Weights of a small GPT-style language model, trained from scratch on English Wikipedia.
Size: 12 layers, 6 heads of 64, MLP 1536 squared ReLU, vocabulary 32000.
Architecture: RMSNorm before each block, no biases in attention or MLP, untied embeddings, normalized queries and keys, capped logits.
Training: a variant of Muon for these matrices, 276M tokens, 8423 steps.
MLP neurons of a small language model. Each row is named by its layer, matrix (up: input weights) and neuron, and shows model dimensions 64-319. Each number is 128 + 24 x the weight over its row's rms, rounded and kept within 0 to 255. Numbers have three digits each.
After each neuron's rows, "fires in" lists the words (lower case) most often at its 100 highest values on Wikipedia text that the model never trained on.

L9.up614:123139101133137125165135120135079159107162091123097128175114113116163109126101143144131118077119142124121149122137100149119092125166117105139157173134120157134122121138122122124118128139115138125125073100145170097131101135143113147161136132140089157119105174092087139136150105150135108136204122134130082086112142148135113154134147133085089145136124193120129130110113125129108093126157148156148153130089110115144122120127110126137118138158114150132084165142100117162154103080151137132123149113116146149138115115136177163144105104081124145130127176118141180130096141102072079153137154145125141163160112124125105115121122132143102152144148142142112141158182172040128097118143157156119100136138142158113095096118138098168122125114111125147114115140087111100154149116113104
fires in: "to"

L7.up968:143136138094110115123120171116111132131141115111153096131122122163114114097101166144159132135152138133180084127127109110126141159180118093090155117120112144125154170136128108154090102133127144124154133119108135169111094118109145110137136113141144102152107164089135119137153130119124131119135109097123146127145125109087109110117085158124117122159101172098099149143146110127082147152145151147133101136138178135124106128128134104116146163122110159147142119149132121094150129093133111136149152116113127139126090149151136147143143115139170093129101140110129194148077133091069136122143109131138152095127103178089134079126131069131119138138121142088099117123134123133123090178175173124087134151111110099152098122123133116110122172167122137116132136184142139137128133117136141
fires in: "school", "college", "schools"

L7.up490:111104122110129182123132107112105103143116178126135170123101112113135082085108140108125126090135125151118120090083113112120129110118151167128169101115115160134106082145093117183180144134144102146125120123152108152128147108142124175122121137118136088166125154086117098147090115170131135133081120114105101127100149105118125110115111116147107157123103082069092157115159138130090095137090118100143106151167141120133138112081096136144125154107129121169129055169084098163140142127125151150107090113118103095111146149139128130128140141163135090126168175151103138133115119107157112129164082135136127139126127120089128124129093115088123118118150122113106107148132086150148098109117112154123121140173170144077111130120120111184120135149150106136157124125144141137137117104122190
fires in: "the", "of", "noddy", "for", "in"

L2.up804:112082137123141139123104103146130124140048111149155197140119157157130131105152169141158087124104106127132082139122105106126137128120150153131130117137135116106160127103140161140159152105072136153108152177152130138130109153130130148119124075112146152136145134134111164136109057087106098135129130154147171113153123096127109123144125168127118126184153135118124153104098135158099128109142139125076133130130151110152150171090142122081170102143101176146162111120069100132143105137116147141093101105141155137141130129137137124132135190144109104166097108113145101084101170135080142081156130082097132107090095152142160085117137136122163122131146109126119148127117122114061136101134117149131116147156126156124131101169143110095119148138103114160121157103151155139152116106140118
fires in: "to", "of", "all", "in"

L7.up205:141151121132156119114108141182111124123121146133114119143172099121153127102140134176123180095179104150105129106120135170128138120130103119174123083158154148085149125110138158122097143110123167113148116117174080129086133125106147099142105115134163119138146132132102143101152110141093170126148101136164125077128109124147127088133119069108129164143100131101132172162116112112122106156173152156132107101169148143133128130169083147118096185142110142149137114167109109111139141131124094080170122152120172114128151157138148151126140105119107098163096147114129153148118118085145154129135125105123163130129137157125120102091213075156161126092152117133134122130105130132128148112135154101141141152153152125103121101097123151139159062169147103106111143150153088162095132129114098
fires in: "the", "a", "class", "an"

L2.up1261:117112113116138068138150122119129152161148156138152132133161124133156103117191111122121155127116149137138119153131159129135107121127109148102131157114156133105114160128129126155137087140117109098144112120127116117132164076117106136174148138109138141158140122129108145150068113148119107118139140094120100155116134073104103080116161128163108113183101120108145096109087131120091161135111086144122082148167120140109145124101150117077106099131133106105078143133089129121112123086105128092144053088134090119137110084121107145120167126109135136132163133072092154126113123120178155081150121110143169100130077141116153095140145132133131155122158164101133140114115163127137212116144165100170059151131084160122148121158117122134132162123114130135156114118091096121088148133159135
fires in: "two", "his", "her", "three", "this"

L2.up1407:144079123089081108153093118156107126130131154121096138090148143133133109147144130119121149148114163126150146114148082200097150148148088198125148155114094109166167143148130160119151148160107127112154109170130141134117065159120099161115109101135136137115107117130171116118078094151115071125119151131131143171113103105135118157126082141120083108138110127089102115126178117140138120127123171141099118135115113131151129148126119172170113099107135080108120153171165129126117147127090128107108086154129091126161107130135140102116079095119110152166130121160128153169145135110124107155104082133128133131140174118131098150142114124124161115096127096120116126125082133153169132108129134136117120130131119134112111150136106120131118156139135095097160077095128172122108123108126134
fires in: "of", "for", "de", "on"

L9.up113:120131103140114108123137100092123133093138104128093099099109138148165123189088126130129135103123150164155124145136148133180147095100135140132123127095133135119135153124075123136137098118121150137087129128138162149117088135095186128104158130140131174141156156098098126140156141150142135093129112127115091095140176102097136128122107126156156101130106191115127177118062166112108129136127144131143162133147103118169141123081130147134105117139139146129079170172095125151112184119143117117168135112095143103119150111135097154129122152151117199119080148125166082167141107139100174147126138125145137123080130151105112108108101140105113151094111095143113146125192113119150078071096113161129091092120165144077126144120125102095121130134105124145104102124105103113122178098108139
fires in: "to", "i", "not", "you", "t"

L5.up974:137162144124126132143123125154120165133135145113116140120089131158107146146134095166133198153144146135138202109174100103116162132145107065084141148105124073124120124105144145130088159121114125120108102147126097142097098155155134144141119142109088106153142147153105165111162143151141111169125135192134132102110133145118129127118129118117147106158105105097079103164104124129106126117111120141112145072175113164150119131129151082105063124136108128123153140131126120146097136128117151078151127159117067138129153136134095129146130129087140130117117124157106115152143104120133107125101107110115085101126139128084106122116156127134125166127131109186138139098147118135136145109120129119146163125134129117093132127136090120131094130140140150142085138139138113231113131112140091
fires in: "the", "his", "and", "their"

L2.up872:132117120091154096146121105113135151085134144133079114089081125134106157137148106111142146089107162170151158188128140147139148128076115113127124132134090156121116140066175156162149120109114129171145086105157135158097205119136150136113128157103135153096130152156100093108143095166179151098140115155153155112093149151136148136125124122096099099111133124114154129161084107127161135137112150104125150153155132099121119139098134163096112106125114083144132167170099167133143132160112146118153127116123061176108142145110102138092119121124129122120119156144087105089140123090150172104133140098174120107110131128130134091146138124120074166138160146137131122131132114128121161104184125120129141170196086124136162174149118141157149145143123142137105137142121109114125122148151145
fires in: "his", "its", "their", "s", "her", "him"

L2.up1068:110138109138113136109164116128141133132149168140126112131137153133118128119101109118096175135153139131142124129128110154118166091151100134132123166139133155084088158173113113126111178156146067153089147130133139145146135167174104147116131126152160118124140093108094123113156125123108121131135130148104120115176142123157138140122098142125129178184037086159123116114101139142082131140147073158117135113103127142101108159137161114107140121120101157142111126109123114099129129129166164143082164081198122111156078105125122126153184155161132130076149142140148092122140133138141133162126156180146104125090157123138101132174134109141138152115156143133143131139104120167129093130123109114154126128126145144137134154125154123179134128164141144117124165098143127113136095110114107
fires in: "other", "most", "label"

L9.up227:136081088117187150126125133131114124134106125164109117125154183147163141094129122073105146122106134171135151116167132085145132110118091103130094144107125116129085111104122104131147121166081068136171096115149116147117130135150130150123141136144151152121109147133120212157154097100148116096114144144155137096133125095160132119135133152103117125089157117110091153111139122156124136103105147145144115122170124108107107109103150137086114147123184108155154104110092102148117117132158120113122136074124112132149143116111131120122140145106144141150094149158071146133181147095143135083121079174131123106124112121142096111106123138119159141090124122119142159135180156156131122152120112096125130087138082155166145119130132107074115102145128116126141135123097146137143144131150123
fires in: "his", "in", "s", "her"

L2.up1264:126123100160141124139078124121155138152160153172120123107114131141139136125076110113112146135117136119125118121124098139124132100117130138126079120166117137164158127105140116078105137172134116135081146135162130134140118124113093106073157141116167147103085149114129158155151097113166094132101099144107101108103123160126099127157170162111130139146143140150118135130102108137134112123134130097121122111107120119111103115094138113123109114151121134101142136203098132134096133138143100101082160131141168077119159152130157105096108109126134172124131127169090120187173095145103136106111121120127133152077114104099128147143118164115084102129104169164145110152104112117159179134155064146106128112158099112151135163133106113123142161168137139106128102134105067132133097135127166
fires in: "in", "to", "team", "spent", "on", "of"

L2.up792:126064136153154155117103097167125080109124164139169145103149116157142192173110107155147145146116155109126115143127147109102142139123103136127134116119158112126173129143122197105137169143077158116124104119097157102112120103098151102128109076129117167101108154105127140110152138143127180089115121170119116143100158114109107143063107102145104156137149155162119176094109148120130075148135146131131132091093128080119150169119120139127105120158123085107171155125137117149137149130103108099127120184135131164108139134160157153128118138160149104141098145159112130155120163126116156111110111119082169168143117122137138113143158135121153127137122125103141115113132120169127119122155134137122082109121145145149168185124142114145140140109148129104112144139148062110092101110146114
fires in: "the", "of"

L2.up1125:099119107129143118122109151099174151179120066136121107160091168155124104106103122078162098081125138130093123186104141121126119098131130103152171160140176144109127094115090153057147077137130101111113123161163113132114127131111127125124133104115141118167148180122119143128122127147116130134124137135121151105105150147096131102132101127104153112128139140124153085109139153114109093095101144123101076152142134080125153145128127112161156126121144120135107131092161126139108140149151130157136153092101114123145121138116144113111111156136129133154088111113119105115103151131168126143164151123132096090141120128114149163120090085131083108152125150107119168082170107126082144083169138176138103125100169146144152134114124171120100119118106130087151109146137139086184119094109082
fires in: "the", "of"

L2.up947:091102132177143103117093154112110157094148108102157133126091130103087111111153122126104119121139156125125096127108142167141091126107142119123107184128122104158142103113110160147150120133139131141122134099142100137141125105134147109118124144095102135125138145157142161128136134078095172119167109155091093123097184120135147177150088117110120150149133077083141095133123153121144109088137081094135110117156107136172126144104120137127098145145105196162067103178116137139184121110081130106084107131138171153120151139065123087141146122090120126094097096138103107137134138174124135118138156126131087132135125146127141107151108117130148123132093123138136125125140166169106147119108108150126102144130116130109154102151135121138120173125120135128104140129139120133140120094136108
fires in: "of", "to", "after", "mr", "about", "by"

L2.up1130:166140102155144117153131102145077136133165146121132131142143144091124142132111162140132106114129214129134076090124127129154155112145148123094118111111124150162145137128163136124133164186137106181126097109138127131146179143124117155102127109132128135107148138116138124129123126081128164115143124152090101100121090151143148090133125125125125132116153117126105155105127099126175071124138146144124135108138148095115132142165122106109091145090091111099142138121113128081152156159097155106084127171130129153136143153138138103099172153076092116170111137122171111121122119120089128084184104153170117166168147135106090096123155125082105108102121118148105132119135118148134143098125138109173149156140130130119157151137152133144101077125099138119137124117097122134171092116212141
fires in: "the", "have", "s", "their"

L9.up662:121116157152172113113158150094108135136102112133155112125170098107121116104155157119128125110120137142133157137130126116135117163143138132138125113137140114099147072128126121132146122117113187113149101146134134138136094121132091128138122124146109109092147167111097160111096147087108146114099172130140144111136145124119124152137140150130115158152138122117118161094140147152136101118122146133110148110185136110137186128161135117125096132149099140095163100064154108139134184138137136129134134110125188082155163109121146164093114111106137116098130148098110119119145129074156111119110131077149087181168119135158120152150135095184147111158135116105141135082115117132083160188157151128122098158116102096174136109078126106143090131142109122146103140135111084122121130085125133
fires in: "a", "the", "s", "his", "first"

L2.up1351:072085147145122072126164151110137171105114121117142123099117113157117139135089172100157125133147154152107164156164167127094147085126085137128148110083157090141156091117108144117184078120132141140136128121130145136090136104128126107080143132111118124121124114134144129078140134156151124137143165160124164093110163101124135127157132107102137145117113096126142142120108115109122081109128150150111149113126157118133155117214148128134093088112159122123152151109110107128088105105135124142114131184141099142104165164110132110174154127138144105146110144128089125104129138124118126144131120095104105112114142114069103101122159099133114130150150107106123127094139117125097151140153158150100092145108141102113161134153113133127097122141089143139134136108156128136121167093127075
fires in: "said", "his", "its", "claimed", "him", "into"

L2.up1163:146166116124137089074099150112158126131119136166135153142151093099165095127114101134145099142139123115092141104125121127129121143118120142131128126137124160106084148141091116165097102109141157130099151135107141104133069111134107135117136151148142137125115154157099175092111106115114110164143166157143110127135100166128159108150122138134130110194156124122083147149149108137152124126079117118137131063153097117105129153139135142118150115171169110158130113113074146110109177116121144156099139115110128138119099148137121123178140143148140102114161153102153080142117057125138139161112120115131103166131099121158134080088127131155058170109093150142109139089111138137120091131155082134114146155156129127144165112142134068189110171113116150116122109138143127106118122144143118
fires in: "in", "on", "at", "as", "within", "100"

L7.up752:095167094163177124111128150116110124113115131099125123153141118144139097152139077085116110132148153128155111113113118125124136138082145123124133126103166092125105113115091131178121165145122162114120172119112115104101182128094119148104124130172117141141140149131102126124146185164113150109135151085123111146121109140163137133133143088137077098122098086125149121071108159150069065134110128131114137086100150118132098133131156111154121089149196094139134130096135145098171166116156155116144130149139132100142173163106081118114103148136156134149146117153068126123150150129111121146092077177095125142121160125111116064122131099134120137155152089141116136143130124153148139097165120139126116113136080113095148098149130102115144130116108090140099139114129131152118111115140113
fires in: "his", "its", "the", "their", "her", "of"

L2.up790:154112140171190158138088119109118184107143133140131113147124136135149106139079095154119112109064172133095151120170135124134076159147136131147114083096111121145135127143108112113109131125148140168123121153158132149126153103123140114139143124126120110149112153139121123117142136136132129094101143135134048110103131148173172136125159145123098142114194128141117130136129166138125046074125147107156089096153126097150165116077149118127121109134139141115119087130114103136126144094099104138117079157144162104110147119137134074118153143157149149119136101155100132150118139089129100091159138171143123129151141102117107144168106152113151084142103142153135141147108094122134133092098126100124103131108176138119126116106130138090134144157068114110140120093135105168150155086149121
fires in: "at", "of"

L9.up1138:129159130131114129099098120096071099138138081103104149088101156103144143128074103130100159113161135121112119136152111110110120120112111130124121163102150092106082192097135160165133118100087117118130164134134138116141162133156175175180112145174121136122128155150123169162120158138095104117109125154115103093104127126152122126131103150159078095099133152148172202135099122100130109150094131153122126143118137153153112082126133147072151153125123111135136114108082136154086145171149103139143150122167100120128097116155108132129082139122112118128105138125155127102128083119146145142116094099167143078119123120173132133169152107110109122098110145125148169125142126150142085086154122113146140119132080163125153137151092118144147128134059113092157125130102146122145170114120091
fires in: "had", "her", "his", "was", "s"

L2.up1503:111157151135094130069149133129111134140123140131104135161056121129080133148148113121097119081138154120110117134140107145088126099081144136116160136118125112132105121108095144132150138170104133158120158079164069176135154144147159127112110127098101108171131124103105149135145116152096128115146148184080089153118144120096116088133147167126135114102114118091108121148144122157129116142135150111128124144130097113154128119155099127165078123068175152123076152107104093197121125119134155109118120150119147162133136110141114107116121134165089123127158129147110195141131123114142147127113162123153129081137120121103173107168132120164127128136193128135135166111119126122125119151115125119127123083133131142107158135129130093141163100105141115133152123118088152134119125126124121
fires in: "best", "outstanding", "his", "good", "the"

L2.up1126:115119169105114104095133105083102180114164114126123162117199132131114161116119117126150140139087171143133139103130132107092116137138138102117127127165129114117163144106122137130090106125080134122153122134074131153145153128148122107131148141104135119102090109085107148137095131115138102182141098131133123140119171145083148117106091160135126146138178139152102109095143115069099102101102109153125128164117120086153109127137120110103125145127113121119138159163102079157177140108150086111129134114166121096175100168147139175150122152150116098125092120149130112097140154151114140129133138177178179158145156112097124083185138134095146110127135105143106118151106112172131117183151147134099111131153131153131167118122121083078102171121061135164095124147124137137111101107181140
fires in: "school", "high", "of", "class", "bachelor"

L2.up169:145117139157157099102083120134135063119110107089098110132154142098132156112133158110125145115149112140117140117121129142122146149180135125098120136125132163137149148093163132120157132059139148123118142134095094124121112110156114129124112131124126142128132126133148135123133100129103143148125139140117145114178142082102127108133132113156096118139165136123163132134091075141083106117142135144102145163093150088118145104136064120129097133110123099160119172159051163126133140134131129093118098105142103133141122099143133126153175121145193151170103185090160144152114148154098139119141081132101150135151125163140126158131111113169120149142177110075143112127166102159141136104081099156109145127105110161164112114106136143131149126117124152135149119149095064166089135104105086
fires in: "then", "first", "being", "be", "it", "originally"

L7.up1461:168137151153164176111107129095127103141141144128120155112134097117097152138126134144128150158134153112125181152126095147108120173148142097104108157089154155158093130105115123150140142141139154119127086135126134106161112134116128114126155145119134089174117091140103113172131143144112134090101160120142104154114129136123092155132132121126103092109143117114102145075185132160087105110078119150150120137156131125165153154177154177130122178126099124151124118124145105153111122140131096116118170106120125125113123135159104101106118136084161144144127097121125102088121177129165145173146101132123122155126145121102174093136144107113115136126072132157145176136123131137116127136094088090150120185175133124128099160146106145164159101113108119128096139142084125101106127184130144
fires in: "the", "their", "main", "s", "his", "its"

L2.up107:118119123147084138142123088127143100126159123124143144125140128158147131096165155141112134138119165098123159114188122168096113100142087145086151129063148074138139111111146106133133153141115127097149106170146131099123110124118115100152137112117113123121147119091088097138150143145130123151152165113136118088119057114125122129148144113138104158133117073101138173132131134103100108129131124138096105144151136103148119104166117079127086132135144066114133111101163127158097106111137146102125117135168175132143151113129104140123111124142132113130137125096148132100152132096136112094131150062138123095086117107158114147121192167145105134131128138124143129082145150124122162170142138126105102110139098168138096180124073106135113150156118133118123065186101129152115157120089125
fires in: "a", "his", "its", "her", "their"

L7.up206:123082158138125139128166134112127135099180170156121177126133139100135086108116095141161148135127144128140132136125104174098145143117108083108141122111159161154151140091115093143165163165120142166088107158144133140151129132133146094168116118167121133112106161126123171159189106174116124127109110182127170056102137144099137136116160155138132127107138135138145155128139078181128102143126110125121143132098086125111114158159118162128141095138111147131108169106098155116162126163124098151099139144140140105111128121088128205119151132125156128148088178129199100140134125138062116170110133134124142143158124152121106145122151179138104120135132119117117124169138118161112120087150144136136089105104159161078129109144098142135113118105135112131118133124100125109101144133156129
fires in: "to", "they", "who", "court", "also"

L9.up809:128135120103154073115146138133127118121105129138101088133149116094111099167119077072114172126081150173115139125087115094097091112083150107125125124076093108132165125132152115095170179140120120138120146145198094120125165139115156131119146090103137144172167157147133134176127146140117125133095122126106144116127143150139126120128111173089140104065149134143112160142090133123114105156135143128101121112119153105113157127102102093165133136092147094096187103127137144099124103181155143073106142099127146110102121136121136162124129144126125128136100141142138171153141144137152143114122181114120133090113126166117135161119164155100109103133107103124101161103121134162115164163139126151109098107125142109166133128146148102187162085099134125122140128095119151161139085121127120
fires in: "the", "his", "their", "s"

L5.up513:134130157133154131149098140131132129172150136141154105106123124106122112120128152129138118127093129135075145067128150113125121144190112105071134167125143115199128160156124135134149172126134111111117124160128124120121116094146140168114153115149143155187172105143090169163111115107137128159124093117097133112148146126124112136144158139090150163138137147107142135149126153113155154130143128146137158090153125123142118137145109145175078150118107159157120142119081121073090134100142125106112173134121133138149067104115136106155132122085155084128113176142160138111146170115091159113144116143120115084134142140109141113066131135117142139111180116121147095140128146180159161133134156145132134078115090127071117156110115131143093147112105160143142141094127139149128144081138133
fires in: "is", "be", "not", "name", "it"

L2.up149:154153129126088102161132151118105123082133149189120146150154111115066116145116078142081125112100147146154092127166149113102143132114097122156139125167144088112132091094152118114134121143129147082100132133133165101103099162129128147167158098147177106121151127153130122131097129159151091104116170133149103120116131127144097166115131154159133087134122107123127158118119098104150142150107127153098119182119133149116109106141180146148086137160125082087142137144131180182132155098095121113100129103185177110117075133155149120093100140137187141089080117146124133107123126095109094130142120102156130128140139117094139145095173179102112125125114135166132126152155116082144117116100153140112121136093156186112156123100115151131089141133096131124159113111154140132123143144134064
fires in: "to", "and"

L2.up67:122085123135148152134111142144123139125118126132091169133142134107157129161145139111138129119116163138144106102149148124105129137117088161104150111126117139125130118090116112143133154135102130115099127139102173065102122151101092138114087093151135123117096148115105162135137127097146140107111156134089110174110138083122122125099148077108158140123118118122133124112148140124086123129082171121109129156132094125163146144087184129154110093138130125139126085188145145138130162136148171143142136131139130134119176119110109134117136135088128163150094165146102125118112128132098184103111095163130102155100147083092132126173132150131146115123108101148152143105112146168126097111148114180124093117128127080108148158124143117100115164171113114112110169138117125114165109115156088
fires in: "of", "my", "hold"

L5.up1125:153157135106101098126144090106134123165098185180125159132127095149155112133168107105159121118163134149127121074179129136097122148151118123116105181160124135118103131144108119103183113149131115131145116135133102109083117134097155116114108120137115130135104105178146123129151120119112144146141101134140111155141100152106163104152165132144126146098136104135115141140127112099114164118170170123119133108111099141146112135140136140140162103088153118102134125117118119110144147138103142149084165128139116146142114113149142081136155178111130105144122162135140119111131123132149150097089124106136131110155092130089119078101134146134121140127122102129156128087112106184135126156117107129135092106127096083123102095157134068134116123131116123108133132107153128129140134131116137
fires in: "in", "on", "at", "was"

L7.up1309:123126144130125174083134182125128152152148089162143112126119083156105145128164145108158103147162111122162158142106124121162120110148109094113131160125163121084118158154106160095150086132149144161092150119141112101129150118117092156153116110136184099088111142145103117145106135085144141106111141106163158103126124128125117137139118110108135129111120163130141146094143127123121150127118149148101046119121101143159143153142116134114130126138075162160125089107133117128117101148140137086115162115136149150104143096120127107133140123094129122148138144110146145109092096095113145137172168144153129096153160133112089127099154148141106144137126124143125142109153134147150086106135136126109098139151104102153150135123131160125124166162139116068128142145122151139130172080156131
fires in: "the", "at", "as", "for", "was"

L2.up880:111097132123156150068128128119114125127188137124131119098118127105122110092128155185080115119160171129118107161133113164134107104113100173105112114095144126132126158144151093088169113110145117099128110135146109125128116119130138155182112118178133137180082136175165108163111120129145159112121088172089115146119139141152147157165129145137157125141111091124162099136114143146099088139149114116111084135139139106129126112117107179117104122115101156139130156126133126118128123131124121111113152085135152156098104111138115157199163135090124134098126125143122141163116078089115140120180131167147145120136106122127129155124122118094122127117134103092092126080108129160153085095130150120176159113121151136108104101143130114105179136171119083120119162163134165114113126121126130
fires in: "at", "under", "above", "below", "times", "underwent"

L2.up1490:071102115168132110120149142177133100152143172117181099124135133111119120080141127157158146123101136104108107157106113137134155115089140115156105134101141078110218159097150153118146182117125126116116152158121150148150130113130098103154094135154103167104140102167145111118164090146137107168135121154112122087173169146148119163183128132098133129115165151118124156125114115128139122165138110143075124119137098144141102181147132098107115156130079153147153116133137126131134074130116116166138171091158138131158153116180152140165116181099115137099143119117149135095129105085128152149129110141110145157147109128124191143096142131132148162137144132108124110120149127114130132120145154157127158134167120162114160147117150119141161117156130165124150136095103107145061117157083097
fires in: "the", "to", "from", "between", "above", "of"

L2.up630:134141145135104085144149114118136124076160153145116125103135179123084121127110105060152104117100205140140161135174102149087121134094122167134141158095179133128091159120101109155141147172160125160098137178116127131131093119106131131130122146166149117134106137138138147125108127156153122131129142112101081159135161114110129117163100109123169106099154136114160131139152129105125082126148113131145157117131130134128121113124160133119124118105122172068144153184147140167133130119104122149125137129126118160125133176151145117102143174143203128127125092149108130135108152135079126141143112153127148112114141104114087140099098157137130141085129115185158151121176137124124108097140135142134122145148153142156141155126130147168107124136140108104139154113066126124110154117132108
fires in: "to"

L2.up878:104141098102131082076132104134118133128144163152115147097121098096144076108133136146123138137152136143105102095177168160062115137132107129095133147108108088066108138101136113096135133134139117138120077124140102112139111126105116120126164096110153142112138113155133148155115077116138141165119122139139114123105100178129147124110133128109169145125147124117132150192136126108086152099077158163102160102163103112118133091187127117161124138132148132119134161136172116092122130129107159136133121112154132177109138118109111126159086116110118109121115098136127130148110157101121123095136164152140131171147154147138163134130151122133122166062123143162139146099168130136171157114130121140127121097090157183122102112120136127126122143153117105159152096115158142114152151137169160
fires in: "this", "it", "them", "the", "its", "her"

L2.up493:132168127122185119157106179121111124086127137161141120143114142103146154106140151098161125049159131124137166137125120120139148121153118111151135132101093156103127126104077131120127138133148111096183176122122187103154121121138150133169136130124170138157151088138115066108151146126147119131130174153133146160095089121115102111138083142162151155141131152148067129112103125131114134120137102135123114149149132143140097124101081130118113122149156156150158160140097124150121105139134145139141122112123118126192121133130120159120162117145162147145131102138137078145118167151139158141153136091124135105127129126114142091135189123117091095124130120129108167125122106145147161166110105156141142131156106133182127142102121175134125118129121113099158112124108121153119125150138140
fires in: "the", "new", "old"

L7.up1500:153129135136135123085125121142137101102156146132121115148119160103111131088115105121136105140140147167124162102114120128148131115161154119136137136140111117121152140105149177118165143153137166139112114121144142115161123083204122145118131093177106102131143132099085142140168142098112162094152128130132150098112110154139139129137073100130099166115062116135076110122142132160161102128145142128109084109179172170130085151155126167147116150156118158140139148146132110136122168131148123119135165167115105133155120123128105155078153104129096184159114139130127140154151135172131165099149128138135122103115122124132096118105177095131139131160135122096150117108138134156169147115110123107107150174144114134109115130164148123092144086165114098108155100110132116137119141100169148
fires in: "the"

L7.up1006:132112116148141185133151184125107163149160128135110146124114114138144154118159184089127113174189142124121116095108116150136134123156129147171108121102148104148113142150093115128114114145138137118134113125201093134104128163116124155160111151112140114141093114129135173121174144095110104104115164129141132100134105156138123097201127098139104129124150146141122134108159102150157118113162117162130096155159131101172155108113160122135148122070101091133102124114162111134103124137080106095128125121100146129112096125149159111113147126111155140171111097118140137119105141144123128141188121132144144151156122101149109138140139086159095140126102129107129172124074121142145156099137161149142081176157161113137124169104104127144107109148052124163118104129105063135161158142129106
fires in: "the", "s", "his", "up", "a"

L2.up1075:140109177160136113127172144102114156122127152131055139119129123117143170128121131103129146176109126121112103089067132134144167122114096120135119147100085130151100146142157142149124126161173076093099141167107162153142155135132173170147119090154159155154120119111122121149140082143089112108152074131134101125139136133131139151094112158143113133119118137161146132126149141128109120120091120162119151126127125131119138150120095080130128126131159092145094152111085111137185104122142141127163131112145159128151120123163110157146122096160135169120133145146100116126095147153142100169167123111139125121129143118113122091129122114148133143160164149111110098121156131094129124127118126168133109103115075136143146163161122129166132201151163134098141128101097135082125132144149118
fires in: "other", "phytocerum", "addition", "he", "rest"

L5.up107:153155091115096147156112076130155131145134143128079135154118135151148120107109146089100110110148088093097097088089130097081101164134124142094141132067106141121122154159103098092106151177095069105118101169119141151134110098143119135115115097159115100138141154102118164091129150129104133153121180116136115111139147139130112129170116175158116157139158124121132116121120174119089153113114195123116141181127125157087152124165096130090102133115148126117131122128091118137120137135147132182119137100108142122136158154165097126115170124188118087100101108124113110128140100132099121144146116101148169129088094089151144096126102145143135142113103117146072143159139140145174097123125150140126117147172145148124095108137148117172177095139117113117138130103069129163175146121098127
fires in: "a", "did", "short", "feature", "does"

L5.up235:121093100143096126146114131100147123088114147109092152103136118098158098179108130118137090129113119122111158105169092129123128100139090138175115150158118137157172098124113087119146142151107145136137104162087183126098144153107130126077112103143108143085136185122159112188130163113123159137170169113153100135100175127096123106119169095149144143173141144118154071153157117088109092149154126176120112136130138132129128162098147119131097114108142143160137145078116083115119137124164131121113123143139114153124167113147099145135118100112128186105130101126128140144123120138092093100150137140109134117117081108076149123119154128111118119133130146115141167124134137149146177136103105135170142135136127117111136145116113102162129146176108140143117155131148093130107117104126102
fires in: "of", "to", "the", "top", "included"

L2.up1211:116133125101161135149132122119149158094114127149097122106076155158121125135121077113128117124119188134071132133139098146160123063101122102129116133136140128136100155129144146114126117150168119161097117118114138130096152097133106159125153152101156138159127147124107144118148142140124100105110134125112122126137113089126121171147130177145108120093133139135150208137110110135152127106149116134159152154141114163135138088116122164171126102125127103128176154141119112189169138116116126166144176165143112096125128134165104178083157145115108129124077116110111129134155169114088109142134130101183085120157133097140105128088151163106143117133099144176153130150158129129133118105092146177151144153105125144157139160113150156093091103126151158113122156128082088127162152151109112
fires in: "to", "have"

L7.up477:125116109110125136120163149116087105111163134136157120122109117114110109077107171072128103083116130132143109123113136105129192124119149120079166104114161145139121114118075149079116141119114148131131136109147122099106149136089093107113151115126142074139126116088147164126125150154116153122149110096122124134080112109129150141143114142100126163113132122135085132099133132143124120127142167142135122171116156127139084170128111142142112166135152102151112115106173110149102091165163140128153166123133144123145181145115115113100169097123120130151093111114092073114131084140139151110155145118154109122106086117129147093126107098116114113096088132145113122149136101190137087115111120135141160179130139138143117120098160178127157193137111092118162152137084136105130171122144156
fires in: "the", "a", "for"